From a checkpoint of a small transformer trained on Wikipedia.
Size: 12 layers, 7 heads of 32, vocabulary 2048, 7.98M parameters.
Architecture: rotary positions, no biases in attention or MLP, untied embeddings, capped logits.
Training: 252M tokens, 7679 steps.
MLP neurons of a small language model. Each row is named by its layer, matrix (gate and up: input weights) and neuron, and shows model dimensions 0-223. Each number is 128 + 24 x the weight over its row's rms, rounded and kept within 0 to 255. Numbers have three digits each. A neuron's up and down rows have the sign that makes its largest values positive.
Before each neuron's rows, "fires in" lists the words (lower case) most often at its 100 highest values on Wikipedia text that the model never trained on.

fires in: "of", "children"
L7.gate132:094123148146135144168137111079142111108171120159104122106102160110110182129136144122105099117102070166143116150104119138104087115141118148136103158151109086168088139082117106210155141118148110103139111161163129143115124117149150146116137137084093168153124152104092121114121111151147143103158128132080154172119141120111124112162110154103113173125139142133130102133158109118113139144153106095111129135138164124101083132162134078083107131121123151130076134123093119111116135138117134136139114173165095142145164154143145110110105127120130124089167116086114160116115106114141156122133140135091169153096112154142158155148114108133149143100114140177138111127154127126089140117122
L7.up132:094134112092167119144101130129125101165156158097160147145114130127126122100161120137114143134112138146128104133148126097134142116130115143129133138173097103159127140140098103158133101155163113150125112155125122132111104142155151098110149115083129085130121151113117100152124146163154149103126109108108102151119078103154135116089145161114133130101120113159105147106125151105189096126168171123165176120134147094130135158153108088084139124093155111130095140100112104124109121147145103143133182134116168157115113152163107156115075126107135149093128137146177162171132106159158176158120099118143131109126116116088114113190146176135142155104126139086135092143097133146091143133087

fires in: "at", "decided", "atlantic", "atlas", "dead", "decision"
L3.gate191:117141133158144112118146139164107110118165105110139104111083162141172093154133159169076112123139139077133141110147150135082100121141142128102105128110148122095124142131137100143158105110123137141087128141122096131134079112104116129111164119111133123075169104119127136113157141100158167082122136107126114136147152154129164108118111136106133104126132158146106109113113091122132162065072122128127088167125113144101120176120108156139122113109107096099142085138138113098112141136139136162129072168117108105122094099129120123176094102137136114156129115147106114139122121171166087090082136165118112137154119145113180125129131113177111124087164105102134160121114159107116154151145
L3.up191:154118143133120131099127099138170097108135119110162071118054119116155135135127126136095136131135184110153120120080121132137099117144140132102086110141123093131146131139128101127115132154139112111112168105130102152137097138139114137145140142084151142121158089100123132115146152130180142129112128128118109130097129163161154122125097118118120148122115168168117150076090073137167120102074139152124122137150134174133146171132124164115123165088116117119123121155134114112132150127090139170116110138143150115139116110150126138103096128145123107143125124089136123137142117162124105090088101156077127178135113094095150133094143081149058102070130097130146157140097155119120139156168

fires in: "did", "took", "take", "hold"
L3.gate349:159138095129139120102118130127126147153148131146124125124090150133115117142143109096096072143117145128160124142125078138147125103120154174112116133138132107139122112162096146176122141105142092145114111174124184106132113109138102148101106131077147102130154145159144083102151144075090156152102177131168194130159115169087157113150095147104136138152095110147138121105132151104127147125164162120098147123087119114115122141173115090167094113137172122144149128153127177116085129125141140136148115140152118153157118142119122108152089133111144136141173114132129137159122082110072140133153125115093113178125142115093174130131142119122115141132134113135113103109130138100125134120199
L3.up349:127148119154169126140117110129131168151104130140126097117146121155139125138142072115152139157127147100119151138117088126103132129111088124134141131140134122149124101156101115122123160108143095167117123140147195092124115145093128124122082141130151082115139118112147114092086157078096099147126143132120167101137135125114162154129154130130131108110097101122135164095133151149081113205160133143136119117107101109076146152106048111187105150162158143180146141136157135148108154134123136168146099145127122117132107175131100128157092147149149117107129120137154115115134090147090118125160092110122104146106143111106158127124157100117139159159139113162128076095151139138157143145147

fires in: "a", "if", "beach", "begun", "be"
L5.gate419:131125145114144135141146136142162134111134151174096133138128136159107146162137120128093121061134131120155118083161077135139151157165097136104091133120145124127137121103140136143132107109147140143139117137128133129129127130109122123106140124116124138145153103129182119110072129129131165157075085112084126149151159133136099077163072130139093138110116139124144135149091123129122127133124168113131149148128137131121114144161099126101144158130144143139089134146123166130124116105151162116158109171103146142134177145159100135159156152137131125165146121120144142153094136120140118090194083068161078193136155164096130142130180141154159097131076129101110110166118107113130156107145
L5.up419:112101105137085131100158157088134134126125136156158132161146128128141113086161140119094167135122128115151134116145126155120166122113113135118117108142137141162120165114145135156141064137137121121130154157112127086154135133057102143160125128105173158145132107165123126098160109125098131162105124123127113116136160111134105101101139141119100144092150128121101101135064106082101151150176126089134106122120102122093153136105096122130094147102108120109110106136173119153123128148137156104154146153137142135136158144132159120128184137149137105118154119095122129163136110149122085092148064124096137172127162149095086152114171101138133138141086084099160191146133129141143121159111

fires in: "which", "that", "who"
L8.gate360:143123129109116138114134133136147098120167116121135067137145100165134145150161092134098141113112114102124111165094095096107126146091135137169107138087132123115114112102161125107073132114127094131118130108108125151072121133156108134096141098113171112122119124148137164136125090095134181121166126156126135106120110122126102137117075158154111131142154146092145124190147130166145129119151129137074156129138212143128114133157115121136112153128109096096096126150086096135105075138128124183100135122087133110162113172142144116133112140135117157149104117174162110124120091110132159140106115095178158123095123134160118125115159121116123115104159118113157145138160144105123158100150
L8.up360:072129111109084118120078100129145154134134112123117105119132102146140154155154162153151135173132101109135107111116132107125106084142127159122140101127085125071145131103157118134108102120119118124114145136113075107158113130136122140144130126162133137123085175090106148139106135132156124102103156136106098156158133095116076116138099102134150102134133128129118124195106128082155167163118119156116086186159126075096098098145159131117182120121110117107095089148131117120138122124134136154125101146091117141121158094144113096144115117115159102130128144106150181084130142142147127137137124129106176160139102174101157125164156122123106120123136201138104132135113126101122100112146

fires in: "that", "which", "only", "nrhp", "all", "also"
L8.gate445:080176105154120183178109145164145142138094130134095104128163142120119112142160119122123134110130120115142103140106164096152103118174126155132106153115110146107141103135133105151099134084123105128159109144117102174135187136166139141123156118137156134106150154127143127114130138150134143123161160105157095091158126106122103139137130112097101117129137113133116084173129166119079082146144146106119131116174102151127122148127133134132099129183106136157088150163109127111111109150172121089125065142120105110140161164111141095150117163139170129122096136104151143101164139165172107113145126127148161176101117085135112121074092112148147106132142135159101110130141136130148149132150
L8.up445:129143186147092145158108199155108110138103128149118146152096124074126123143139142149176106145089121102134138121092120116145113122122119118124076118161108139147178099097116114156141097118162118146110144158118116131076140093150135111150109092097129126147138152124147141155096101107144135116142099151145134107182129137134112141171086146165148074107102094126119112139149149121126121149148117162146148118171148124112101115158145161150132162130087120151104139141124099116124093159137129083110161119159117136125108132151128116113099117150114143130122155142175099129150133095125096146122098111124123143068160127097110121125121100148118111086047126174114138137120138144134161169146

fires in: "there", "as", "when", "therefore", "never"
L7.gate133:146141104107111132075136177141139149137094101134142128160116106150159110176066135122089088121130112134137158161116118134170109133126069121114148132100132110132126147102126110192109132130102111105121154099122145158148124181133132133142145129142162149132134144141133138128113162127143168098098137108124108138122118118136147119123109118126136138130089173121145116136124163095139163144139115183106161197161124105138084131134129109170089121148137095158074084106142150193164127152139156153117122128146133134137145125149170112109085090148121093135156107110157107141127114101128142112133115091103124145161141195102145120122093166163104121107139110145138143119138144135097146154146
L7.up133:133127112132099125118097165140095142152157106159122113131129156095094108094144114133125108150131126085151156136139124110123100117139152140094118121089150134100142116133174083151134136110128140115133150094138132107132131137140074140146163116129115170176152146142108141134112076149148139085139114138153149082174132167153180142135109115124127173162121173202182104140174120129176155132140111091161155157110110136135141133141133159093139164130100119115116105108107147120160131126146138147119144146169132110152136163138166135132108134126148088141152116102141123155122082114122121101109118196108158130177147133108134133147114129120131112105092120157130150114151110129099187124081

fires in: "they", "living", "festival", "junior", "senior", "sex"
L7.gate23:129125139163162135148149123134155147110107101088139108130111127117135164073143144123140122152126143146116075136081134130141081098136122133146147148161109077099137129127111141160131184104187118130091108161175123119121118137128130140120088107146113116123152170154145149131121111140167095108050157097131147137106128083167118106148127151136094169098071104119133122157131152142122119102105138171151128105119154136105116131098130097111129162106168124123122098144107123129127145154106144166147117115075104104088137122141140115121096130080128165148143104161093128090157130115170115093133095128103106130127127097112168109174163110128126133104156128128136138104142086123142139102094
L7.up23:089153120110107141065113144143097148145144131103172129168115125116143147109083153152133112168129099167122152159130124129134113122136114190135110118141143121125104092139164141159122126140107130113155109159139194138089153153153134113139116089121139141144146129120202112129128109149085135143122130120109172128127128112091103146092170135141078137137143090114125122122129151160177114125136158123170147169097157125166149137094136085107127117133116118111110132117177162109120099137172134097165106112112164141121095155094142159142153138106124126094165124105131166124072133100154144166149124125119132122114134145158112100117123135114102099076113150149106115091092140141168142127120

fires in: "born", "decided", "decision", "ancient", "discolor", "couple"
L3.gate262:129134151151113118138127087109143082109120120097101086114100092164131142129123141106140095149152165154172117125082146117132153090122115158141151084140149123173082114120109107146090168122119135119123096140129114109155155144123100154135132118046123144117141127101136063102155148124155107129103150108104137110109136181142129147174125091111134120130170134125087118126110112137105139149106130135097132141096117145109088135161166121118128150132097162126127144107153086126135090114151152149121080120110108129111109136118131105122147101146128110082141110063192089117133115139158136117109069152079135129079108098106166135104150126108119108132153116135127098137128146139121100124111
L3.up262:143129141150121124128120085139139104109124107047131091126088145093088164128136133171117114149128156140169141123090161088117170087136102128105093065112166125169089119133092135130110165139147111138129102151118109128133108152099112161102122120135097111148105140111143101121161137117149141114141135112122096146147124147131125111079110115151171111074110118109109118122099117153103130117125114112155093133113122154137116113094166101147133141146093125078139089155132110124126132144121135136134078134122127118152085130111175143106127118123127103158076102134139143091153104130207094096132101114127149124092119123121124134128163137164158115149144089129110149183117099115093104143151

fires in: "with", "although", "also", "c"
L8.gate75:116081159150160142122144178134193116114096124132133158121093138171096161099152094176078091117122160063148081091113131126132138127123109090116125151159086139138127140107160129131127126079118101096108144134163141108096132136114150141101116155131156120145130100202147145112099135151115183099113103087127136134128097134145113138118096155144139171127131124137111113116079154121106109150098123147142119140125129133078101135165130143144121077109124115101144132105128181160124130122122156133149128160158119098148141113161172100139097134118129112123110123126148154089133108108147156098154173114149094147139104116132129123122112130132161095131114122106141135094152154107165156111120
L8.up75:113095116107107128128101145130144105116181141110136122149111119142113081127094125116110128168109160119149129181125098110109115162136128152130133130136113097107120110099150143129150096168140102162148129113101117091094118140144150125138072188171188142129115173117114070144104101101130166098118119193149155146137112144143100077153113118141142127142169122138108117158128112138117140144074117106149182120111163125121096119154136143153146128129135113106088141129145164120102136147137124128095171145122115133111154121130171127085094133154144168188139127125155113141092092090151113139152120142138099169155149130146107094107114131101165091120150103124160133115124127105109127104155

fires in: "according", "macclellandi", "iddesleigh", "result", "councilor", "scarlett"
L6.gate337:122115127170136142109115125083095092118103137149136126124134127178148171122128103098140100141094073110120142162119114136111087143088116154130144151139104124131135137122131153139076129142142134097133122145120089108131139136103101121136080133143092079126113133137140073152120104136106124145124137074145120173130143080122129169129134140140073114145081121165110160125107137104147135126056156152093149135109135138099106082111144137138150134124123084109133091125146118175100119098115153128199112115130149135126120161083124086163118138094134124118129112152128152083121117169168129097089115124156136149059132152117122107152137123143133147101166107158122109144137097112119110124122
L6.up337:092153115135115104108138154132130085152157152136129106093131125130145119095138168148099150155106132145131155098114100181120147112113117108117094123138148131141102131114115107121133120160127160079146124121141144090115125131159154148096099163156166117123094101124135128116129140122163152135121125134089109118174122143182132112108159157116122116110147181124094123084130151115148154117130155118141132106107162116132148164122099149096111131113109097140140151136119084089107145145113115163125125101106103083086084128088096119115130155141130118136150135073109115161088136167144142107125100132103103075139113112125076156056131153098055119169115161151098087139116122123109128132116

fires in: "through", "took", "take", "date", "closed", "near"
L5.gate214:083139101151138132131124093167178083128135165130163120124149127085082160153133135114101124140123132120139168146109101138132156125108141147092146138102148127136113102153099166132089127127108142087103105168142162092136109107136127152141111124100091108120103137178137127106154161106138131137100179137155124158141095151133126116060138105148149132090127139125112111157157116086115136119183146104100160107125124133101060141112084117169133146123153152137102126130135107123102136108141116150170097148141099108094129116151159126113118146127170127140136152099134151094117096106093116156131125148116115137104154133063111126128184107098093144113125103162110126124111141159187127132118
L5.up214:082114111140114161095155137124155155152111143143127080124137141143108113181136152140072112171125157146113115136148144142135129115137113163143129130143153108137096124171136092089097171158079124113131148103141153102174130105098119133098127109127159079144183138123093126135136093123087113145119150104132151173132097147130124106137129096147104140134127114099119130126151132097122118136178161134103137102120161146162108133105105125164091130145158179155130161120099136104147167117164109112141124126108133148133116138176140122135083158121133169152162112124158122142100108134079174182172133157116102085106135159095131170143156103135113129113139120117103115144116154171133091128125

fires in: "then", "it", "yet", "that", "thus", "i"
L7.gate27:138132132120116131144119176124143149111112141158115115102119112099163123061144178151101143151111126123122118162103112155119111087126132118098130111156103083140156107151137097141134116106106149120063159130135140114102115142131103150121110081118133127123137143103104114096119128096147169092095113095130082113162150140114104137140166132112131154119082093102145123095088143149153127128117137178167111206111105166147123135168158114097138145105134144160106103086159161132122134178117128141124126120097146131113177157140132125161122104135157150121119119111107147148122154149119110129088136108112121153154088167152121101115131110155083106092117127155117176161144118161087133155151
L7.up27:165147085118156140091109141106151101113146109097113137083100089120156116136101132120072111075162153118125110117137108141089155134143124133113128117116135124132119078131158110179171128125075164162112144077149111135135131128133096110166152122150144125137119111111121123116109132061132067132121119121118099096152119134094136122133110108095147120189141151139163147148145149145103155116164123135125155136094108091122134131132102139138131151142153106135120102121153093137132122145108133161172139139120143109124117125164160098166190096133090099136171126109120116131081146142143169121111117184107100126144129120126151073091092150100106125105130149087097098127114124122141141134148

fires in: "as", "on", "in", "despite", "if", "after"
L8.gate344:059169166083101161130124143162110147104127147158114061143145125128135153108130138160136116134129148156128114100120122109102127171110111113129101136143114156110163108113116173147090105091142131123110132095128124124114126144144103122125105170105164160128148051115071140125117124126115135154123118142098093130163106134117118116128158144116137108135173123152102105146083131103126148115127129147078099138138161132119072124143168106148159124142097124107137096155118133176127093127103158156097095114110144095131105154105134107131157135137156123149121160130147112129102124074131119105147151123135091161133123153138159125116108126152160109124094094108130174158185167121090164118147
L8.up344:115076104095118116115128153130186118154120138107088129129119154129113112164150093121157105114098146097155103145153131151072121105122163137132144150142144115120158153162103130161114120196097127126118144123115104108155187134110113140138116159118124168128182103140142127110138088122155124106170117127162156146083136176126142162112101133147120147136136138190139113170129154122171134155106126098153099148123149131122145134151165123109082108126168160086146139148126171109166136111082111117163139127131093130126088112128173134069118128133083152138167128106102142140089126094107123150115152130169124182135142131093098114149131142131134124106119125134137108145108110132107124121104

fires in: "china", "england", "australia", "african", "australian", "california"
L3.gate27:096150122098125110162106153119178195162144152167134123125122100163093161095085170101137112155123140113088087123122130104138100115122132133129149122122131123117124110115112149148120172157164126151120141140140161107097129129169115154087098136133120112130154136145106134131098143127111124098153109106151154164129154114110138137163147113135136144122172097099057114106133115068162102082152129104152129191105108164087131098118153135137139122106208161138114122102112109104113115131138145112105130127161149142098114143104124103148156145129104110117110140161092106101149127124152123163129093078147165156072122118093138144129138132148148128115104152109136097105116150136135146140119
L3.up27:138162152112138108136074132113163171165155145156137130104128125156109122104085153115105095113141137124120095129141120121106105119122146110135160101109130108121151134124114143112134141152151132132090150123152141149106096145161135146106116107129100128134174143154121096155101104112083114095149142118157139126137206108131121156160133079111142157116170087143101135085132136091163079103156118092138126134114110154107146068150166120130146135117158141136104161093126122112122137116123132101094123134187149113112077178076138103142174140110132088113124161147137107087169146117142115114107142092157189110082124128144145141130150133153123158148084148122149104117118130133126142118149

fires in: "of", "launched", "height", "heavy"
L8.gate435:127121128166144130134167159137138130127074144158110096135120136147109118150097096149125158153108115147106137127154117143116103141103070118139134146175095151114116139130132132154118150080163092113103116144107146142133141134112132150163130125160132120146116110152101147105097129163127116157150140140149117136099127092153123123165118144142100133074070118123147136189113147114109114112152180139072116157127122164129121146113129118056050123121110114101119121099084107138121110116137147172136131122120123142146145126137153130155104148108097134100131121117123171113169072125152109118136090143138126121143133166132105131163128154154134070120136183115162174157101100112095157126093
L8.up435:084128154085140135093151147127166078107073115147145108111149104191098128137127131179114118152131053102144121109142136123140139130119117111169124151155111197168169119155113140109137138160168107155144126129100114161133125119070129120108140121112139138137086120136113131122143173139121117098112151176124116132118127128105111147143127106128131128129120117116096078143104145102084136127132091159110106122119109161107133079135129096112118108111092128123117157102141120118091142114102136158179166130103131120133152122114120143114104121115098153085119085137159168166130126147114166132169103126105125097121152131152130115174145088158108132148114117081115162109141113127132135157075

fires in: "years", "ft", "yet", "hattiesburg"
L5.gate361:095146128111111121123153210103117143120148151146061118114159134138144124123148089101147149133138107153129166079120128120154117112118134101104102155123118142118150112138136130106163160170118105116113172156120119109141133081103086099113102118151094118093128147150100149136127165138105127131093097171119110150128093097100143114152123146154116125110106137139143106157109086099094142119127132140114125141103096148108108129155110126159127109177135109130123105115062143157108123126105148138123077134114098140082092120131093120128133147149119113147185157118145117107150127154082110118115148118139130118143076170113163104095145098103118108095151179090112153140119131128074170130118
L5.up361:139102101130154131112088141141169130114133125148173115105136159145110132110145099113133104106102108180122125115131115093131079124142116091072092117135131123150139101165134113137166170126120107155130120156132130101101114093126121158129104184124118105115133139154116153103154179131127156087132077163135156161082125088096156092183144142135121135120129129105119099160124115158124138142130128158141105120171114116105089164119118124149086118180155116135110093079118153136108134151152161102115093141149120098106086100082092126134115117121108126174153140116114130158146103128125107168102109161097102085121135147120146135129123124090150158161123142169143136188138125107154134129137

fires in: "state", "county", "social", "detroit", "native"
L3.gate322:123100147092100112129147140093131182111125139151063146119119151162125126130134115139137162133094119137139114121145155181139108161152119137128104106147114119133166152106119156118099134161154154110124119135139168200100105149130120174112144142099158122154130148145165096139080120136158135101106156162146126128103128149159131090118111152102098160155130090124088117124116131119164082110093119087142130158141131125161150116148096130068119085058130127093124125165121129135088122102113109151088111179096127114146111146058108121136099117112126135122063130135111145131148138138128128141128104126117157130136103151102117090102095119164116110146140145115165133135109116118130163137145
L3.up322:138136163134120118149119157154114164147162094157135175114127085164157140115137076135150137143131093134126087096187171140114119156141109129123109103116138090078165114134123097154130121110116144133110100135087127155131148162150103131119138170093101128129127148137100155120089101123146126158164162117159155107154134122130152140144136137109123180162155084118117131141100147112141108117133119124110120134077129126166168140070127131114092138132167125120125136120112128117127145106161110116110139100150152136151132124119130103154155071120126157135086176189074155095104120094094136125100157130154163112121096151154106115133102152157147094142164184144117127110113122107122159134127

fires in: "national", "world", "records"
L5.gate216:144137149143150098163113124120088083141151131146087113117112138114145122134105126103087110108096103162119083121162124079144111137112118127152136131092105139159082092142140136151147158106122081154122141097158147131085114114162057132106115127123124118140176156100150159123120155151126109127149130118137111128150132128145109143135106138096153165102153095118143121153102137138189139089161128113147125124147134101148059122116101117137124121118129118133148173144121133113111149171140153146136124105139118088094107158128166166157165151142116105145093182149112155091125104159143123133139162100187194134096114142126119117122110151161161128127072100145139155126150140102114129122114
L5.up216:122141137121124108153083111118088073141138133131076141138139118125120111123122131124132111112116129154131102140161143101139127151112092156112154131086121134143112146098141136100146156117119124102111133107139145102101137115147100108098105103145123129140132139080117157142127137158122064107133126123092145119108117115182105149119113128142135155086152091140128167139155151123164123124154123133143118099123103118146119113121076158150146136117073107129119149131123135115110136157126126145150128091140152067100107162161166154154178134143128072110139163164140149098128134153145105174115132112143232109079105144146126109144125150158169123107096099144148126152128162123132089124060

fires in: "of", "isbn", "to", "for", "historic"
L8.gate182:128139135147139138154088160092131136120161154139118093131092103119156149147149108141121120139099110116094109126100124111111133121116156105142078159131126189105126119127121107165107135145112123094158115127120186122129143130139112132131117163112164126125138113117105165144115095136149102131102133121117122123116117163094156136119070160158150146162160155159137082115107165139150110126132115113088087102133212148131162166130157108160071146118115113096119118156082113172115104123090135177133106126129125150112101116106144135121145157121137175110128139158122100090134156118141112090113167116165151121117101166110158154114104123166142131083125130178112154115154131132135181135155
L8.up182:136182094118141117141109178135069117105082104110143120108113111163105145113101091090139154142090121098139104169114124146106134142122127164151119140156128115131121126159115152105133137123090139141116127129171165151094159089116093085148125145095128079187111082128127124109138134116160163116158151149136121149111112168123106123163097136178105101127094158161117116104139130098147118132103123130111155105110133103100126176149116106148106137135127146133184158127112122121139143151099128144133166142070136161153086109120103138125127106124169128141131110131127113126115107139104134104123117134108181133101129120135136153111102087120160146100096124123112131130131128164155216146087

fires in: "national", "world", "special", "political", "public", "international"
L3.gate509:117143142105168132161151109128135154111132134124109104132154124146116131124129125138116160111129084139142090113120126073164116133113098115108172201100100104166110095167117096102154158141093101135137132156115182154109104125108089169126146109094160108102146161135151137110132148158124107137130139153157133103127102185119117125130082120119109159101173147114136132169090122085113148159149135126093115121092124174100128142117112091126151097122113124124119098129110141076102133130087130109131112078125126149092122164138145125156147170149151126139156161155134178115134110124123122110151169127159132096133108179124125107164104128116166139084140112126075125141142155122115168116131
L3.up509:134142126129130128145098170130114122148119136115114123162120146153112119124127129126124154135133137132149084141121127115129131119138087112097144163120107135149106140124134088098159142151099113109111149126118134165102111160121116143152183130130118100097143142092169128114149100089142116152100134119154190125114140147140132159141124101137101157062175125118120128163130143095129124128112091129082157120111132124107115121108135094112152149111062116192125138171112139135096127126136128106154088104135139101109157118141136164153167134158124131124178172117161166139112093142141121090100190099117122126136130176109112086151154111166145108128120101168123137146139218083135154106142

fires in: "first", "final", "second", "professional", "scored", "apps"
L5.gate134:131144145134161113141114107111098119122154156122099128149083139102102077153118093123120108148095117141118092162127138135099124111115117118093116157129127129115091118131109112161109155100138126062119121145162161088136065145154125133141148073127146067140120109120154119113134118168166136114093124170130116108113127183167123139122092141095092159152123112136114141099131174136125146147158108093127162115146161122138123140093182116158141116109147151139135171163140119102125117144133136162120133176098103078113153148138166123085132165084130183149127117117113150101069102123120169156138157136115092118153107109130123086136117144152169133113108116116116120160120134137131132116121
L5.up134:142132141150081096140135144128097096113145132115135123153105133141113102147154087110165120140084107157147124163139139164102133144146124167090130176103109105106129118168139119155138111120102131085087126158148151104105128115154102103159120112115111111136128141134134146121150132139147137124116132157152163106170132201089129118128147115120100151163133086142117170121130152086131141178163104093124136098125128097141131129137111100173147111123137199160150143159172115096132136164116132134197157146133088112148145138131132124127114153103161122148149134098094146106092099136071159138133162121136109133135129113128109100149106131102190134097098134135081103144089137122114113151155

fires in: "team", "squadron", "baronet", "teams", "round", "lord"
L7.gate276:127085094126157143173097149147179126147146121159118064125128131144110123161115126115092105138131127148115134126120091128105106147083116125126143177133136105108157136151141104156150140088105120108082120109106090135107130178129129141142182197134127093127101124141125134146103166133108080149157130160108130137151118142143178128099123139139081117154152135155106135160109148127151138163147133119097120118148138143178135132110133120148109120134146144101118149182122135169101073083121102150128105136122132120105126168085152113113095138132105127097125106154164158157108095111165121135139139081142156093082115141091127146164086102126085137133111121133100111178143121125120116136139
L7.up276:092173127143113160154149121131126112104075141107130118123170118165096051143108144123096155131088114113128113111119120122104116174106133129118145122122159124118133129106147147115143118157129124122049131137133085157122118123111151119090130115166109110096150123150161133135116181119107107161098138119110138138178154121096164222090135116130103163092139111128141126181151089136097148132162102123129132128116132087104155123136107122133097128146136103127128110140133142115125168109133152137064107134140140123143121188121129110146113131154134128120131116125191149134137121130111153138164168157078135119140099160125134095147110137135076129098141132135168136128137168134104131129104

fires in: "they", "previously", "originally"
L6.gate562:155121133111161165091139161151148141116108154175147146094146116117180132117112171130050143132154132151129175108089113115170111156180119134166175115121126112114110126122138147170143105104143140166092138120129160134129120142149109125123113103132175085111133120107103149139136085122109132094117140087134149122105050122104172111080137143123139115121098136125187130164078132141147133103115168138136101158127153125087116146147109144153162110129192115140101099124122128169108126147095127100158099114094146122103111169135129113133119131121117148139113114141123129128152142165157143111137145095155125121124112161152135134095141149136161127131132140109154171144177133127128127151123
L6.up562:140111103109110122116088124117184171131186143168141094127166116165114152152156153102105129130112157137104111114157179128133118129124155128122113132127149093134103137130160095162130112134146128120159116139097186133143167139157127121138107143132105143093123095144070112113101115154144149110117144093148137141129111173146132153111157143130131143190118160127073172136127162143105135122102150139159155092152111139115189148155108158118148140137127124138124145198114184116111156109138152121110144131100164123107112145133107126101162132084123142095103115139156121131138152108112156148061118127135091155145118070138168133102108150138119094085121114132150127128116134139144124125150

fires in: "that", "as", "with"
L8.gate575:185140113155125146132106162136188142126099154139130153109127084123097133144097094131100125149106154140151146118125118142142119129134121135108095167124080133127135155102135137148129146115120120102148114142149139149114075140146138138138140134175118149142138111184156170125137100106154161130072130056159097148113158146136132123126114153118121130132116100123126105125078109160169114064108184116127120138097155129092095139167177132178117126101138135101141125091136112136092147100121134122141097109166121114115159144189132101100082128118146141108151134134124148132123115103082129128118098148133148108163104146125163127107136130159156087084138158163090138119117113137163156120121
L8.up575:134166103115106132098128114137102134122163149086130147071168166153156124156103120155139143134122124138092150157107108064128139128104134105146144177116123102113151136142141109137117101135119147150111114089115123113151134142112129126140121146173172163171099137145053104145157166075141111123160101114166115130132146133153177135122092153094104092142131179121107106140163164157117136126118090119127089111124151105134099121123159126066111149139127129116120101118095122129134145131148144154134166123157169141114097128137120142122097137144127180157137101124143092135128095128142134155116164153137081132128104176117119172130083172091151127104107144139099114116159133145144108102124

fires in: "they", "can", "my", "must", "by", "copy"
L6.gate378:149155113130134130132123143148143145149149098181134089141113119126124127122124090160087130101140149130116088101081169111123076109137149126153130152124159124139079120084122168131157121116150093180106129188162136137154167155172129131084066137122134139132099097129140137140118155127152101138141118126192111154110135146104156121130119148119153191121145136131141148146114170134120150085139153118133086152158121133128118163134076128110140129120163109169128174160136132145108138151116149145157146114073076138117159131166126113136108146128144142165108122192119119112118131105131101175137146116110143156134106142088148118114119156141109128104117106105144145116112131133143184128142
L6.up378:162130130145135183108130135119104135135089112163121141154075117126121104084134144169110098120096118141149092147118131142104104106138135127161164152126104097110163088141117106147132131082148078173116146149154123138133153121140119100086094106087143168169175116131093113104128115153129126091143122159100120125087096127116139114112121097136128112139106127106161093138123144177120150164133084136118095188129120122129125133132068127090139141123160109135119139110152151155148157150133167134103129140110137098141129141126145130157110099185103174134177146092106087146084137092151155114116135139128112159120136136137149108085116126123104073144129110098153145112095147129101126118095

fires in: "win", "world", "released", "classic", "star", "airport"
L5.gate536:118177138132145142155124106142139079126159127109133118163110133128070159108153119104135136131130087126113113128101106096124117138110166131114102127115092109138088117127117126155155134114142104099128126146128123139103087124137142131125159131184100152070133110100153102117162125154144105105160137100143129131114113165108137085148119123074100157087160149138134140139160093157120135126137145154090179102146191125121077150118089131149158107153118154135094152131093119096121101154151117131149114136147118124126161128134140129138088157181152109166124130131105138105103106100145162131105089116140145080120151142077118068137123129126187144130141135136156132135151118139071097103091
L5.up536:132134143098110108161115152121091100142173125147105106136171151124160096092131115163105137135144145132126135108101094134177119126089129136140155129076121122110131105143164155134127154172124087112152123151130098102094118104122128131159158120131139093123136137125137123150148127116162139155135142150133143159119093156139122167135156125136121165116127117132162157128115156149113130159133166104113123145133117156138117133124118112151157119105085136148129134112095093085135084182116125148137172151091124125146120175111152135132158168124115112115135157131130122085111155178129120155135160161093132127113086189110083168177050159137140131132142069091167150125110152150141128120085

fires in: "held", "set", "francisco", "students", "put", "francis"
L3.gate169:172114114120194094130147139156104149139140151075115140177134144125083123151111127143098128134143111158107069139106097158132102120159110118123185133117152110156110093137127098162159141088128107145147124133114153132096115146134104125125119104149104113105136150114091096148065155121136130138129150150127165125203141122118106103153105120096158144139122135109146103138097147134118108151160130117107111127119115124118148128106140084110118120115142169111127150118122102136087113174146145110097086116151107146106156142119117155141110132080109159139122144125144133068135086146124164183140156065139136159139119131142136115092157104097173108134156109120120117105154130149101105095104
L3.up169:140128087147148146143136113161163126134109132101171133181146179087110117130120090140126104149113090189137115109101137139128128111154126146115162090120131075137163114124112160125094165103126125117116146134078149114147127137111121152114074117111087077088111150123097053140103171090134132168109115130118144134153099105133104120099094096116149143108156127119125073073136153136132112100190106119128142123112095113113100146148111116127137106106139110116117174128105102087103132160153162144113094139158100137140133148133135133127091122092117158138126127100123169138149122113097101176128155109103152106129152130119123118125164113115113115163164144123126090125134144140164117117132